{
  "norm_place": "pre",
  "qk_norm": false,
  "init": "uniform",
  "init_std_up": 0.0144,
  "decay_fraction": 0.325,
  "train_tokens": 1360000000,
  "dataset": "wikipedia_en"
}
MLP neurons of a small language model. Each row is named by its layer, matrix (up: input weights; down: output weights) and neuron, and shows model dimensions 32-287. Each number is 500 + 40 x the weight over its row's rms, rounded and kept within 0 to 999. Numbers have three digits each.
After each neuron's rows, "raises" lists the tokens whose logits its output raises most directly, leaving later layers aside.

L4.up2096:526475500560559503489465544451555504500461468518503526434498523567494493477534475512452554534450476429491536483528439499507491531545539488526448444451450454510500466568443452515527523494554514491486542492502507443446508472456539491549489420484563568465526517458544499467434488578472566478509488514515474502460489539497544482504440536477515528455463489461528530496520478479608506487544410498537529492461465508440505496513513492487588450494494456469500571490450544538501564480479499562486474515497566497543511507533519466514521470408569559478581510524510458456507496528560559507536528579530585574508579488510507522580448480456446517477447425489492509488439540517452461462620518457518506416516518476516506426539496483549478604412506466554484507465507538480475516429493490
L4.down2096:547570462471530564548439561539519555559446460517543469511411552513500472511490507486473529514459491530573501457530491498509533527432447455478507505423487502514531449499483480519479510476506545511496539515533460457471577452547517537464507539470501546492570508512544485535528496488518441519453541520459527517407448562464431456564470526458465472508516490538500481530520509532586502450500445511510457510472522501441559424540511517466524521441487506508528531485458489598444501502481510520520515510512451490536498501478512482500507535475511515478501438479490447498482492492558500481505532425474533496433483555513435473522521431532465511487451539505533454571484541509533494585431506444422479529471514435526530511438558476500483514496483525534466448490559542432486530556529440
raises: "vert", " this", " those", " each", " this time"

L4.up2188:504442476447506500489543421467499503490523510494476468430562519505437500425495499514494484462527447447444492560449458507463488518527502471531428509493521481515594523483464523541533466586506581482514481573557512412492473436392490509502470509508533473459533512488474466537457447485512506447526481543523508411547488474449476510495458560458504475442447482526449470541521455513533509509543448491573440589512508529487541532468485537462526446468549443474517507439521404442457499488497494466437437466521520544446477530539507500472488535432518519524500526520473550482489428414571522524470487410503529513417558482539506515561538538454523522405479499464522521515462535536524487522501503551502420522550500413528499558480522502448492501477500464508489491491486459503496486464518459
L4.down2188:527547504482493452565502479516544496405582590523415573493601487540513433545471518500455548469580485472504547539516559510488473518520589470494567580501462479510542477527484461458437524495473501548541501477522452448452522509570510534617465504510509484519458568488566457520420461530594455472559513442474546503481523498562455559445480512470513462527531492501488482522465462528402553461487532521489484475452554517464493445457446483529496488546526535557523518511454480413545509497491529534513537544558509534507460515524432453495479572416460534539401504544488545529540524441474507501452438499451538545550545480500529499529529509507529542421476511546547439477536533454559494484472502541495538517423443437509445577505576523480494517502512527493549535544539466462481559530528438
raises: " rights.", " numb", " numbers", " income", " rights"

L4.up976:456480478510472447461498531468472509467436520477432496513439496531506479517516472442494458507415471438460448548454476610492488518515391561516432506495453532537508531542519481475544489475457567531541505453470496504441519476517487550531561490430504522528456466523493508507438562498565518593533478461520437571490518515505561513569518420515503529572513485528603431509457420475526537502555445514551576469496468439479457478503563572462478523559578512507509452494503533444466470545490554546491474566499494595518515427513506509510519488550527500556439528504527531412515533550484495524541441516500477471509564490405475485466496462517426470492486547459400570486491562416543513382432529592511509520471503493501492511477531507420421500408528483496537509497477503462500503490475515
L4.down976:441518486503529421478496489413472541504440444451447477482420521484478483463537509477473573494454499470566445472509494533566465525505529537464495510531518449534589510527436554570525567522500496431538523515472524487490542522435512475529457423519486534512467520471464471486506479524544521548487465436560499495489442544464549551473481423496506493504563424504493596470492508454502525457570510513516465502465435528429473450496511546494526448516546478564494441485534531546586458460525536477484419516463466481538534460451491508521572485522449462514458467539530525479540548581491511565471466514514458469487448578465451504500495423565473569428524525481459545536495496445491459555453508568521541462614500506567450520490502506495449401510480472547515479481543458458565465543453470
raises: "ping", "iga", "per", "water", "igan"

L4.up1236:448470505514472458492470504503501443486502493432559472488418508479518533482525558522530518456497494530553538459510471473534404476506480521574450504482492415534466489514499516448454530486455488556550525497589427522448490509492496545457446399378441501502430501451526496501486583486496597456512502467514470514450540492515494556499534509476628483474453571534451484499484491447512485512540526471485543508551471545506532462463490494491460574467505491505552496517526500495514539513437537479554504558457499465450548506477518551561513495555543500531513489524464528487524491568493503501439528539442488527584465470513532526509485515472560534521507494477575587514470437439543509543524465485572522450514539457385446481533562475461452589539555461511550499531530500475508505465454525
L4.down1236:539539509547495475443498503541612530483506494524521476520424512474543499454508480588433524563512479454593550501532436461506427557497458477527498496494541506476524469513547445494529540509516563530507432451530534521475530557527424538589498428537552574481464500454437524455524437441526509533513478471526526425500497522510561503516490558444569562454512535495449517499483501483418439518493508504476449575566568376527521452447473466535439519531449565539561521430450553524523522480517480426515474470513492551501461492539601445490445474478525503477438445555489497495533486517508441521491441554524466489484521514498453452547562518546484526452513465569501508500506533472477518511506575428498492530450439475543477539510474493432512518445472487488486518415520452485450522515533527
raises: "ct", "vers", "mit", "ction", "ctor"

L4.up645:484485402472450529478509499524544457461512543523520525534472460488485490452492520518522503492473456458547576490485502582494508484500566459477627438501442446514459557469532532514511520544509498540553508453467564480561513419525472444497525534449397510511505427481483506535568438446423507532475613480507510598472514515502446515529497469536459585525518497545512460542539556456541446437469560518472431440561471585542507561491515541499537510515531534473473502504437524488429450518453556495623491495502407490447515544521514561539440487523456525463464535494449514465472528463489527546524472593515488543575528492483554509513574553553508533504518518501508503486445526462561494521458558542542513481489489483512452534524524608495495574465453521461449524529472476510553497501534535
L4.down645:460538496545458519524510486505565400496485433532446399524521483466510519482464466442474554479503578576554510509491524477491548517506500493423466555513575565534465496581471580549480483515565477477575470481542478486466522497463515487548474436588573578493526515539561490500501409528524441522517504495474445492534479488457458484526506520493532574511477517565481462488473477509533487553501474475529524574489502546393547476481475489513539474457507499496538538509444523496432486440461470478450525491544443459449559480476571488491513503519576472488554500464516476489455511493518495470483562519481474564493479478530571490426511504451454538515463386457437535470450475552541525529507440529471488533551556461549499491517533531529483498471444555513461558499489515494518499460509520
raises: "itation", "istic", "ises", "isation", "ising"

L4.up261:455517502478507509487524480496475482485460500502546511512478544591524416509517465588456465438458482524525512507524523499561520532491529514492464457538505399535458548526500528466539506545493523515504506517406487512490583555444491555565542482469509470582503598592459557516469547503523504496440494557455568506414496534488503459561494482520512528422530443503516503471461491529517531507480534417527519448497558508532551428495480448482512503570408462496558536466512524470495469577508545501481478546536513477439487451537495538498453538529531492503499568512448508548475513503459513505476472479563508485488535571527531470492507553505511470474473473503472521494497535457486466469559520475485502461528487434461520539435520506458538504497483559492451445460503479518485572451468462
L4.down261:438527476513472490515478452486459471585429527440516464531487525516452426483532437498459478475441557440467505504500544505483498543531549437556534450556481494524446490538521560469562468551585470515519507493431550572497510437375483512484507489537498487519575565534471531484473503541512543467474505407458589488496475514551533454432497505540415471472541510498508494510456495540496543533512485430507452493524518482479498402461546517506501514501458469504584464517484510494517423475475513512504466559514523445485477505474533498495441543532553468514454593516514464503473482543523522476498482468581514546490446487513578501531538525483442505510437525509513547543585478413582510529584472446459517447497597450460523503499512520489506492482456500499477468436481497486518490504481487
raises: " college", " at the University of", " Teacher", " students", " University"

L4.up344:513545442486491440538401412568577437508496483531518452518462493543508567428452565458550502511469468505460505503499497483540576493495441507539486462507487550520446572493440539480468545484452548494479547584497431505485459602473517559512527494454474521488530462538463510538439594545519515543426513497492449517596488539490500511474581525486438501538448517395589471409472433480491517550518483517475512496532480522519480577455584469488503588439464379580364500542482483527490555500607502488505471510516474499530493505498553496495486531480477499513459512522575494470522471480445494460498518468576503516463556537497520528500521452526417561500497488485441543495537488472504507538494536449507419529471478494498492515469484594477522468549434482539521460469493545465487475521447515
L4.down344:470496463492422465531405487483441534503587484477494496554528581486443524403536474497518554493513468510536545471495473495509547508479464561534520488544545519480485524485563532514544463547513545496522599521478528471490509573575510525569535499496477557510546560528513473445512552506555499496498464508565474550465571535548525530526531569504504477522516499412601525502478509509524518442543474475554512481502422460473521522424540526468500551443454536543498507509528472492500443501568447476423498490452495492472536507467471490512526449498531502541577503494511564493545531480485480513548443523533543509493560540541474560497587532598460534559471556492439538541535478494568532495473518437475586543491466500544500554522582494460428468558471521503455449498445526568473448450524534
raises: "ably", "izer", "ese", "eb", "ability"

L4.up1222:517448516405514514471519459462488492481506490526478527506552477438514551462507503517522473474443464524498494576528482541522493606525504472445528516489493505493438513546460566473518458475438535514424459491551521540511426458518510485454442488563581462475486488537563454499541486469456499544523474446494489527495459513476486516482502565572444450565551496409465485514525501527501494456593483504487534495499446528523471504408484462477538540382469531515558515499487531465515527525456519554505445491472531518499538556527560508536465467512508491520473551524461500464450576540578475474541602509444529507537442493493523582485477519571508482444489519436548444502502479617457501559467540483548527559537451520511546492486575559585496468517523509494449469495524577534488470553503512
L4.down1222:465484512521456517541530559525525534525449564331505527560505500468468547504537503551522492444470495553572493515550564448555520599593546507499501476484510536511492450457472484544443550510457569518532506463500477509453507562515453565524484479549532601521506561507534472463426525551483429490518525485563486476547503527514500516519516488463515521455475520488558464467521495502531530512539526449457531496499541473556481469520451460532440509542580398551498468513555545508463525484494544461465490532506535535469497482519448497487459487503492493455456528542489547521513435429525500513473461547515444535462470468503467515543461549508441475566518554525477488501560501435487452422549454509463457447502528532472477476453447482554513470498501492587571453550587461508502487462486468
raises: " of the National", " of the", " of this", " of both", " Place"

L4.up71:494446585483513483478481520429521471494447451472543547458429535526594490508413489579511542486494549472441467493490580518459440451516428502526369456505469436477523461496482525576516559533451444503438474494543545483480567555543487516478563481504509515443574470523542467479534499457517520438509549524462527508495502528544521490581438503529428487524547458451455522433457514452495499456440517439423522495542508488498538495496493452422531520534437482476435529505566465486541494507531516541486481512488504524511503513499537490514498511460590481414494495489522551529530494467549466482510508465515508558495541461545481479495486448462465479550471505451498541509500558468509517488464482497557543427511480484542516476452474480551535560444511561468533438448438464560436511494511505
L4.down71:533398487459490515438554480457465510480486534490489478491509493549515483511563534496468510501583514495487490487480534544574533451505509518541515559505474550554465444481445473542439501482508453588489490505467531442486554535470444509455532483323506437482474411515468518595505513538545522539533518562464545521543458563575493511513569528497482489513443537540532523482486529496456454498448501437477469487474483563540570487414475529482464468511489427505458517574487478512531501506578494565429440545460491478507501527459470513557486539514434602532536501417454525535534440553532458557441476558538535465553461422540519438576476529552471556481481439505463453570432561525504482466497511471555521519493496481466489456555475491497397503479489514515530485429481510442462536535481498
raises: " engineer", " manager", " chairman", " head coach", " CEO"

L4.up1091:499488578520529560447492410502541509567501487496523581562492459502489524489477482485540514481494448550523455524480468468447487526530495555440486485537520570507506524499482501335531537480494569533491520462446436438513511528524494509606508539505505476503511505462507540469490560438475510488499514491484446435493509438476505461539580461515496519500486444469503539544514498527514521505548495429508455430554581478494453468536521525434514479448531511517522503528533519478523431507467404462486465472569461446504502539456521468502552575479494489489498537486415523493467464564503564499540510513506424466500477428499554486475495509541535554505579503494435499521532466527482488467430498460502498501536496512556525509481469498503501480479496529536507505494475485444556474524530491
L4.down1091:509522534462477517531500579498476535550475468526534523442489520529390561493457482444524466559461462548463470491516457531546530395596521531512468536519473475494478564573474528508505533516501588475525388475508506506470526473510544566459575498543495449485515519513488494496533359490518459419505611481481517445494452494526516487542458473493512497531479539511448553529507476504553551471512570485525529486498543636517524539496572466498488536452488504474462500534508461537490453487532469488508515516450462479528490578442524472482547503480442481480539543466517496515508516561543534505447417548502447466459478570510503473502536458537457583417457487511497586514446476465539471502403580490486481493500416501457460469516512483501548516468497555480542485611474437514546493490485459
raises: ", this", " there are", ", it was", ", on ", ", there"